Weights of a small GPT-style language model, trained from scratch on English Wikipedia.
Size: 9 layers, width 224, 7 heads of 32 (1 for keys and values), MLP 768 SwiGLU, 6.6M parameters.
Architecture: RMSNorm before each block, rotary positions, no biases in attention or MLP, untied embeddings.
Training: 134M tokens, 8191 steps.
MLP neurons of a small language model. Each row is named by its layer, matrix (gate and up: input weights) and neuron, and shows model dimensions 16-143. Each number is 50 + 12 x the weight over its row's rms, rounded and kept within 0 to 99. A neuron's up and down rows have the sign that makes its largest values positive.
Before each neuron's rows, "fires after" lists the tokens most often just before its 100 highest values on Wikipedia text that the model never trained on; "fires in" lists the words (lower case) most often at its 100 highest values on Wikipedia text that the model never trained on. A number after a token or word is its count.

fires after: " New" 21, " United" 11, " Pol" 6, "erv" 6, " Col" 4, "ia" 4
fires in: "york" 26, "states" 14, "london" 7, "collected" 6, "service" 6, "polish" 4
L3.gate502:54 64 68 45 58 60 50 41 62 36 65 39 64 61 29 50 73 56 56 79 50 54 54 57 57 70 35 28 54 31 47 61 43 51 68 55 48 42 49 63 72 45 52 46 57 67 56 62 48 51 50 41 60 24 40 63 35 32 51 40 29 41 43 67 46 35 53 65 32 53 72 50 61 58 48 48 45 67 57 39 44 16 48 59 48 48 46 50 39 60 44 61 56 68 63 47 43 67 50 58 49 49 49 41 66 67 15 45 40 60 44 47 54 38 55 47 43 60 37 60 51 36 74 48 32 66 55 59
L3.up502:48 42 55 49 46 81 42 33 56 41 43 49 54 63 38 46 55 60 41 60 63 73 78 40 54 51 47 67 66 53 29 60 67 51 23 47 52 61 55 22 40 38 72 64 48 38 58 52 46 75 59 54 79 31 56 46 18 41 58 62 61 50 43 65 49 64 54 47 47 61 52 44 23 52 53 53 45 45 56 40 56 46 54 47 41 37 40 39 39 54 51 66 37 53 47 32 51 62 28 32 48 40 61 40 46 39 49 43 62 50 55 50 40 68 51 69 60 63 50 45 47 34 56 65 58 81 83 56

fires after: " and" 21, " he" 15, " was" 9, " He" 9, " It" 5
fires in: "was" 71
L5.gate177:49 36 53 37 44 26 50 43 44 49 57 48 88 41 51 55 39 51 44 53 50 56 69 41 42 60 68 52 55 58 42 58 47 43 49 47 43 65 47 57 53 50 43 38 41 54 41 50 65 41 41 45 48 38 80 47 57 30 46 46 36 56 49 40 46 92 56 37 83 44 50 45 35 45 44 49 37 73 62 67 12 64 57 67 36 59 53 42 46 52 30 52 59 46 51 43 43 59 47 58 37 53 46 46 64 75 41 70 32 77 55 46 63 32 45 51 31 48 45 52 76 53 39 75 76 47 60 31
L5.up177:33 63 35 28 65 68 88 36 50 54 44 48 58 57 39 53 70 45 36 63 15 63 50 61 45 59 64 77 72 48 55 52 26 54 40 56 60 47 57 36 44 45 47 43 54 56 47 51 45 61 80 57 51 37 57 43 68 55 33 57 27 46 40 42 60 66 49 74 88 59 56 50 57 45 55 34 58 49 47 56 54 44 51 50 42 65 26 28 58 44 57 63 29 53 45 35 69 75 46 50 40 56 46 53 61 58 55 44 45 37 46 49 41 65 41 59 58 55 59 41 40 49 44 47 50 53 42 54

fires after: "," 97
fires in: "and" 49, "as" 26, "but" 14, "so" 8
L3.gate376:53 59 54 34 61 49 49 55 57 35 34 60 42 33 45 44 60 46 51 36 68 26 46 68 33 78 42 37 40 61 55 48 47 39 51 41 38 43 61 60 57 63 26 15 26 51 56 49 61 57 62 48 71 46 46 37 57 39 45 75 41 59 45 56 70 48 62 59 51 53 61 46 44 60 37 32 64 64 50 61 32 40 55 47 70 54 35 54 55 42 52 57 61 43 44 56 36 68 67 37 37 39 47 42 60 70 58 37 53 63 44 55 29 53 49 62 51 53 53 58 48 54 34 46 85 58 37 37
L3.up376:51 41 44 43 78 60 46 42 51 45 58 66 50 56 56 34 59 61 56 68 44 60 33 52 59 59 47 59 36 55 69 42 32 46 46 39 47 47 74 68 43 64 42 34 47 36 67 53 66 71 52 36 42 56 63 68 64 47 56 61 51 36 55 46 59 42 40 55 43 51 44 28 31 42 30 51 61 35 47 33 55 56 49 53 77 42 34 48 57 31 54 42 47 64 53 55 32 50 33 56 69 55 41 30 54 50 40 30 45 48 45 64 46 60 43 66 49 39 57 41 46 56 34 48 55 66 31 30

fires after: " on" 31, " |" 13, " in" 7, " from" 5, " to" 5
fires in: "october" 19, "may" 13, "january" 11, "april" 10, "february" 9, "september" 9
L3.gate56:43 60 34 28 48 53 61 42 66 60 50 39 24 52 24 37 40 25 54 59 36 58 35 33 40 30 44 34 51 43 65 31 52 57 60 56 47 46 35 31 35 57 56 25 25 48 68 45 47 52 60 58 65 37 59 45 38 57 48 50 34 46 43 37 33 39 51 32 28 47 67 28 48 53 69 34 50 44 60 50 70 55 45 56 66 59 39 59 64 51 61 68 27 67 55 61 49 42 37 50 52 48 28 43 55 43 56 48 50 58 42 67 34 56 61 50 54 52 52 47 34 29 60 39 36 84 35 47
L3.up56:53 69 26 28 50 63 54 63 64 47 53 57 24 59 69 47 63 54 48 61 38 79 48 56 57 31 35 54 53 29 56 46 46 46 45 36 50 36 50 27 62 61 59 31 47 70 40 42 47 28 45 63 60 28 38 45 63 53 26 48 31 62 65 37 49 56 73 38 37 55 57 54 51 57 33 62 52 36 43 47 47 65 18 57 53 56 45 47 70 65 73 50 37 52 63 58 82 48 23 45 40 53 26 51 43 55 51 63 56 46 55 41 36 36 39 45 52 29 56 53 29 52 19 33 61 55 48 65

fires after: "." 35, "," 26
fires in: "and" 26, "he" 15, "it" 13, "a" 10, "she" 10, "which" 5
L5.gate283:50 39 36 30 58 58 48 50 54 49 62 55 53 44 67 26 66 48 74 54 31 26 41 66 55 60 73 47 52 76 48 67 43 70 49 48 30 40 55 49 44 44 41 75 37 45 53 58 61 49 49 43 53 48 74 51 58 56 53 55 42 49 51 58 46 56 45 52 58 43 43 67 34 52 45 59 49 48 44 49 34 50 93 47 61 26 58 55 36 16 53 48 48 53 37 54 48 46 67 49 63 41 51 58 47 44 43 50 57 37 42 56 72 41 27 32 41 37 55 55 51 50 55 56 52 60 57 55
L5.up283:44 46 53 66 46 53 33 85 57 57 53 31 43 67 52 58 60 43 55 33 25 67 47 55 47 44 63 48 23 48 60 44 51 49 86 57 58 35 43 41 46 34 44 42 49 44 50 60 43 57 58 60 30 48 50 70 47 35 43 50 59 46 67 51 44 42 60 30 56 47 43 65 43 40 54 29 67 53 58 63 70 45 49 62 53 52 54 46 45 39 84 38 69 58 47 60 57 44 50 45 63 47 50 40 41 50 44 28 43 61 29 53 57 51 37 48 47 62 38 41 38 57 37 49 58 74 53 48

fires after: " such" 18, "," 14, " well" 10, "ed" 4, " known" 4
fires in: "as" 81, "to" 6
L5.gate212:37 82 39 42 43 52 50 49 30 45 51 75 48 32 41 65 52 44 62 48 37 41 48 41 57 39 38 40 46 43 46 55 34 68 47 57 38 51 46 55 61 33 37 46 56 61 11 48 62 60 37 53 34 52 21 67 27 33 51 47 56 27 50 79 36 55 59 52 56 40 63 42 44 59 50 42 39 52 39 61 58 32 41 65 65 58 41 70 40 45 42 41 50 47 39 71 47 39 45 47 56 50 51 59 45 68 53 47 61 62 64 27 54 59 60 66 37 59 55 51 71 62 56 61 48 63 44 44
L5.up212:54 47 68 55 56 71 60 29 57 42 36 44 63 55 43 39 40 66 28 54 59 38 42 47 27 34 47 55 64 45 52 38 33 41 49 30 44 44 57 55 56 45 39 36 47 54 51 72 27 48 49 40 62 26 35 42 32 35 53 64 33 57 65 59 67 77 61 48 60 61 50 22 41 58 65 21 42 48 60 39 35 48 45 62 53 60 61 47 65 35 51 60 43 43 49 47 66 63 52 58 35 38 51 55 62 48 59 49 47 65 78 48 33 59 61 43 60 46 52 41 71 46 68 58 68 53 60 50

fires after: "," 19, " member" 12, "8" 8, "6" 8, "5" 8, "9" 7
fires in: "to" 27, "and" 24, "he" 22, "of" 17
L3.gate265:47 42 70 43 23 60 39 58 31 38 48 45 27 30 45 44 51 43 71 52 57 75 25 47 44 51 42 50 55 40 65 82 56 49 51 65 41 60 46 32 53 70 60 44 49 37 30 42 50 52 58 39 23 43 62 46 36 53 30 53 84 34 43 61 55 42 42 45 63 37 61 57 47 50 55 56 52 48 51 32 42 51 60 46 46 54 42 48 35 46 52 54 81 47 42 46 44 62 63 59 56 57 49 31 69 53 51 39 58 51 18 38 46 42 60 49 51 48 64 44 76 83 55 47 57 46 44 44
L3.up265:51 32 47 56 45 61 36 57 45 44 58 53 41 43 56 48 37 54 40 40 36 66 57 47 33 59 73 68 58 54 42 41 53 51 56 60 45 33 63 50 54 40 54 38 46 44 68 47 45 61 58 25 49 49 63 63 57 41 32 51 57 63 36 51 36 45 48 19 36 49 29 32 48 45 51 49 42 53 55 76 52 52 53 67 32 31 61 47 57 53 33 48 50 51 48 40 48 54 28 32 52 70 38 32 53 51 51 57 71 68 56 71 38 37 54 70 54 67 52 56 68 52 63 82 37 64 52 35

fires after: "," 55, "." 7, " which" 4
fires in: "which" 60, "it" 36
L5.gate330:45 47 43 61 68 50 51 42 29 25 60 25 59 51 58 42 48 39 76 52 52 33 51 63 56 45 62 47 21 33 43 34 36 49 46 65 57 16 28 45 37 53 40 66 34 44 55 45 41 27 38 50 38 48 53 44 61 60 35 58 56 50 50 50 35 52 57 42 45 66 57 25 45 59 52 44 46 30 57 45 49 54 53 49 79 38 44 50 54 28 57 48 49 55 46 41 57 68 69 33 71 51 47 39 47 63 60 52 62 55 49 55 62 51 57 36 45 45 54 65 46 42 56 36 55 49 24 36
L5.up330:31 46 51 51 57 64 45 38 52 46 43 40 61 48 66 45 49 31 62 37 42 30 69 41 45 41 44 52 51 59 67 64 53 66 59 53 57 43 52 21 53 38 50 57 45 51 63 57 35 38 42 41 43 46 52 46 66 65 63 63 61 15 46 51 45 39 55 56 30 61 64 27 54 46 51 49 63 33 45 75 67 57 53 60 83 47 58 67 57 39 65 44 43 62 59 61 51 52 50 59 31 43 52 60 43 64 47 44 32 35 49 58 66 64 43 36 38 80 46 28 49 66 42 53 41 26 37 47

fires after: " on" 21, " R" 12, " D" 10, "|" 9, " |" 9, "On" 8
fires in: "february" 18, "november" 14, "date" 8, "august" 7, "march" 6
L3.gate490:53 58 44 69 41 39 53 52 73 41 77 29 40 47 48 46 49 31 64 60 43 34 39 44 45 23 37 45 55 31 66 44 47 73 53 52 50 51 53 41 47 34 50 46 65 39 41 64 47 53 51 50 47 41 34 38 56 36 59 55 56 52 46 35 52 66 59 36 61 54 57 34 59 45 64 50 36 41 47 58 67 54 67 37 56 53 39 43 56 44 63 61 46 70 58 68 25 36 30 57 55 53 50 50 47 51 73 42 54 28 61 32 50 52 30 53 33 62 41 54 52 42 44 50 24 56 52 19
L3.up490:65 64 46 72 48 39 38 46 61 45 64 42 45 58 55 55 65 38 57 57 64 44 52 39 58 32 33 55 56 27 53 20 56 65 70 45 43 52 52 33 66 46 42 42 54 43 47 57 58 43 40 50 60 23 43 34 39 46 57 49 36 53 40 27 53 60 55 31 51 63 54 36 67 54 53 52 58 41 45 60 50 48 60 45 74 57 62 56 47 49 60 39 48 83 61 64 33 42 37 56 56 78 46 40 41 41 65 40 56 48 56 44 45 51 19 55 37 63 25 53 44 45 45 46 27 49 65 20

fires after: "." 23, " he" 8, " and" 7, " who" 7, " He" 6
fires in: "was" 38, "his" 21, "started" 6, "he" 6, "her" 5, "she" 5
L5.gate357:54 42 61 65 45 68 60 57 58 59 68 43 49 64 29 64 58 42 68 40 31 53 38 50 62 36 55 61 27 46 49 58 49 42 50 41 45 36 58 32 49 60 38 54 30 50 45 42 49 25 51 56 27 49 56 22 56 50 58 43 63 51 59 48 39 45 52 60 47 58 55 53 50 56 29 56 53 55 46 68 33 55 71 44 36 61 38 47 49 30 56 52 51 54 18 42 39 57 35 23 54 62 62 40 39 40 63 55 43 34 30 56 86 44 64 33 63 22 51 48 50 49 48 54 30 50 31 50
L5.up357:56 44 42 63 63 66 61 45 52 52 49 46 55 54 37 48 58 41 50 53 28 56 59 37 51 44 56 63 53 46 58 56 50 64 37 38 31 35 61 33 48 55 21 56 39 46 63 41 40 44 49 36 23 44 51 34 58 48 53 40 62 48 35 54 46 52 71 58 49 33 55 71 58 60 33 59 47 65 36 50 19 57 60 61 33 46 54 45 54 45 33 60 51 44 36 39 61 45 56 35 61 58 71 44 41 44 52 60 65 49 39 63 56 50 64 41 49 35 60 21 37 73 46 62 57 54 35 59

fires after: " Ar" 15, "erv" 10, " V" 9, " Dep" 8, " M" 8, " Gu" 5
fires in: "for" 10, "service" 10, "arts" 9, "department" 8, "vice" 7, "army" 6
L3.gate658:41 39 65 30 68 71 50 45 70 44 49 37 46 45 49 40 53 56 49 46 54 69 44 61 53 32 46 38 61 31 50 32 50 66 67 38 45 59 48 48 50 33 56 43 41 34 66 39 40 45 78 63 52 65 43 34 32 64 45 51 40 43 64 64 38 55 52 55 39 63 79 43 39 46 53 54 45 52 41 38 64 34 47 62 58 55 36 26 45 56 49 57 28 43 48 46 47 73 24 62 63 51 55 20 63 61 65 57 61 45 55 54 63 41 54 56 53 49 72 66 36 62 70 54 41 88 53 26
L3.up658:64 28 64 36 43 77 44 53 61 61 58 34 39 50 52 39 32 52 61 67 54 65 60 45 59 57 39 54 77 43 47 64 69 56 58 49 58 45 69 39 51 42 51 37 44 34 58 53 47 45 70 40 68 55 47 45 41 54 43 29 58 59 56 70 47 55 38 57 42 67 61 58 38 54 60 57 35 54 55 32 66 68 53 44 43 46 36 24 45 67 37 54 40 42 59 54 53 53 29 43 49 41 67 27 49 47 65 67 66 60 48 64 72 40 61 63 73 54 57 58 48 52 52 62 43 71 43 49

fires after: "." 36, "," 25, " where" 14
fires in: "he" 69, "who" 19, "she" 6
L5.gate476:48 42 26 40 49 61 67 56 30 43 49 51 44 52 51 49 63 57 44 39 33 45 28 73 34 19 47 37 40 50 41 39 49 59 50 50 45 40 46 44 43 62 43 64 26 32 51 67 51 41 41 42 54 40 57 59 52 60 25 49 62 53 51 33 54 36 58 50 67 64 39 59 35 57 60 35 20 41 47 58 44 57 62 61 43 62 37 47 51 33 52 57 36 39 41 47 38 83 70 60 57 49 73 51 62 53 55 42 45 47 35 62 58 58 44 47 56 44 77 49 35 57 43 35 35 53 46 30
L5.up476:55 32 48 57 51 65 60 73 49 50 48 29 60 53 54 64 56 45 53 73 58 42 56 40 41 27 49 48 59 44 33 66 85 44 45 42 47 30 51 41 54 62 45 53 53 22 59 61 48 37 47 52 51 42 63 48 25 66 62 44 66 71 43 45 63 26 54 49 53 49 49 47 50 68 59 50 45 29 54 56 39 47 66 78 34 78 49 59 67 46 42 51 64 53 49 55 31 54 48 64 50 53 64 50 47 56 20 51 50 42 38 57 59 50 58 48 40 66 67 37 48 41 51 57 35 55 57 45

fires after: " he" 37, " He" 6, " and" 5, " who" 4
fires in: "was" 66, "been" 6
L5.gate383:44 21 62 57 59 50 61 59 37 55 40 63 36 48 53 54 49 48 48 56 44 66 21 56 43 49 65 48 44 50 45 48 26 39 67 51 46 31 30 48 46 54 50 44 36 65 59 72 58 55 48 54 29 48 59 45 43 47 30 59 59 46 63 49 56 45 59 59 63 47 31 52 60 49 59 71 36 51 54 51 43 63 47 60 42 58 31 42 58 54 61 37 36 44 34 53 53 69 60 61 52 78 57 41 52 61 50 49 39 68 27 43 45 47 59 61 52 42 60 29 76 66 16 31 47 52 37 24
L5.up383:48 27 62 75 68 38 62 47 48 74 54 67 39 46 60 52 50 33 68 28 70 34 38 28 46 40 55 26 47 44 60 40 40 48 58 55 48 62 48 57 36 41 37 49 44 47 63 31 32 41 57 50 24 56 59 59 48 78 45 60 52 47 38 49 41 53 54 55 69 33 45 61 63 71 56 44 18 66 26 57 56 40 64 53 36 48 46 45 40 30 38 57 54 07 48 51 59 38 37 46 39 55 46 52 37 51 37 56 47 43 34 48 51 30 40 33 59 43 52 43 45 57 40 43 43 66 47 43

fires after: " in" 33, " of" 7, " from" 5, " at" 5, " on" 4
fires in: "which" 17, "a" 16, "that" 14, "this" 9
L5.gate335:33 48 57 28 51 40 57 59 71 33 31 45 53 41 51 56 46 42 48 37 56 30 46 69 43 35 69 54 31 18 55 54 44 46 52 46 64 44 47 59 52 67 42 54 47 53 59 42 49 56 64 43 58 74 39 40 27 55 44 30 45 50 43 46 46 28 54 57 46 39 71 72 54 39 58 25 32 59 42 61 47 37 29 59 34 64 45 44 43 57 70 51 32 57 42 57 50 60 70 36 61 49 56 42 52 59 55 49 42 57 37 47 53 34 55 59 41 59 68 68 29 47 42 45 40 63 68 46
L5.up335:56 60 57 34 41 32 49 56 59 49 48 49 55 40 59 64 45 35 59 63 51 32 48 62 55 82 38 41 31 47 62 37 66 31 39 54 46 58 45 51 47 51 40 40 39 60 40 60 67 41 62 31 53 49 66 58 64 40 50 49 50 48 16 58 41 55 55 50 50 51 78 59 38 64 48 29 65 38 35 48 47 61 56 40 37 50 49 65 35 48 50 55 45 43 68 50 53 53 61 48 52 72 61 48 46 47 38 38 41 50 41 80 59 48 58 64 70 68 35 54 63 74 47 41 59 63 43 45

fires after: "." 46, "," 17, " where" 7
fires in: "he" 52, "she" 42
L3.gate696:43 52 29 51 53 52 55 63 33 33 57 45 48 50 64 61 63 42 72 33 53 65 32 55 41 42 51 63 46 37 77 35 50 32 56 58 55 30 46 53 40 69 48 59 35 62 45 61 66 40 61 37 20 53 49 42 70 50 63 59 74 63 42 44 23 38 46 41 49 46 42 65 46 55 55 64 39 16 82 53 54 53 55 64 66 31 45 67 69 31 46 32 63 46 33 54 24 51 39 54 63 70 55 40 51 58 34 55 39 41 48 60 48 34 51 40 42 48 54 42 71 50 39 44 36 49 44 70
L3.up696:57 49 41 38 42 54 52 59 48 47 57 37 45 58 41 57 69 44 60 45 38 74 54 57 47 44 44 76 44 37 64 43 50 32 66 47 46 47 56 49 56 59 62 33 57 48 60 65 38 50 56 30 20 51 61 49 60 52 63 49 52 56 37 41 30 42 46 55 68 45 42 53 47 55 53 73 43 35 66 61 51 40 70 64 38 27 45 73 48 37 46 51 44 71 40 45 13 32 46 53 38 64 60 37 47 61 51 45 30 35 43 54 59 64 61 44 38 47 27 34 65 46 50 54 28 63 46 70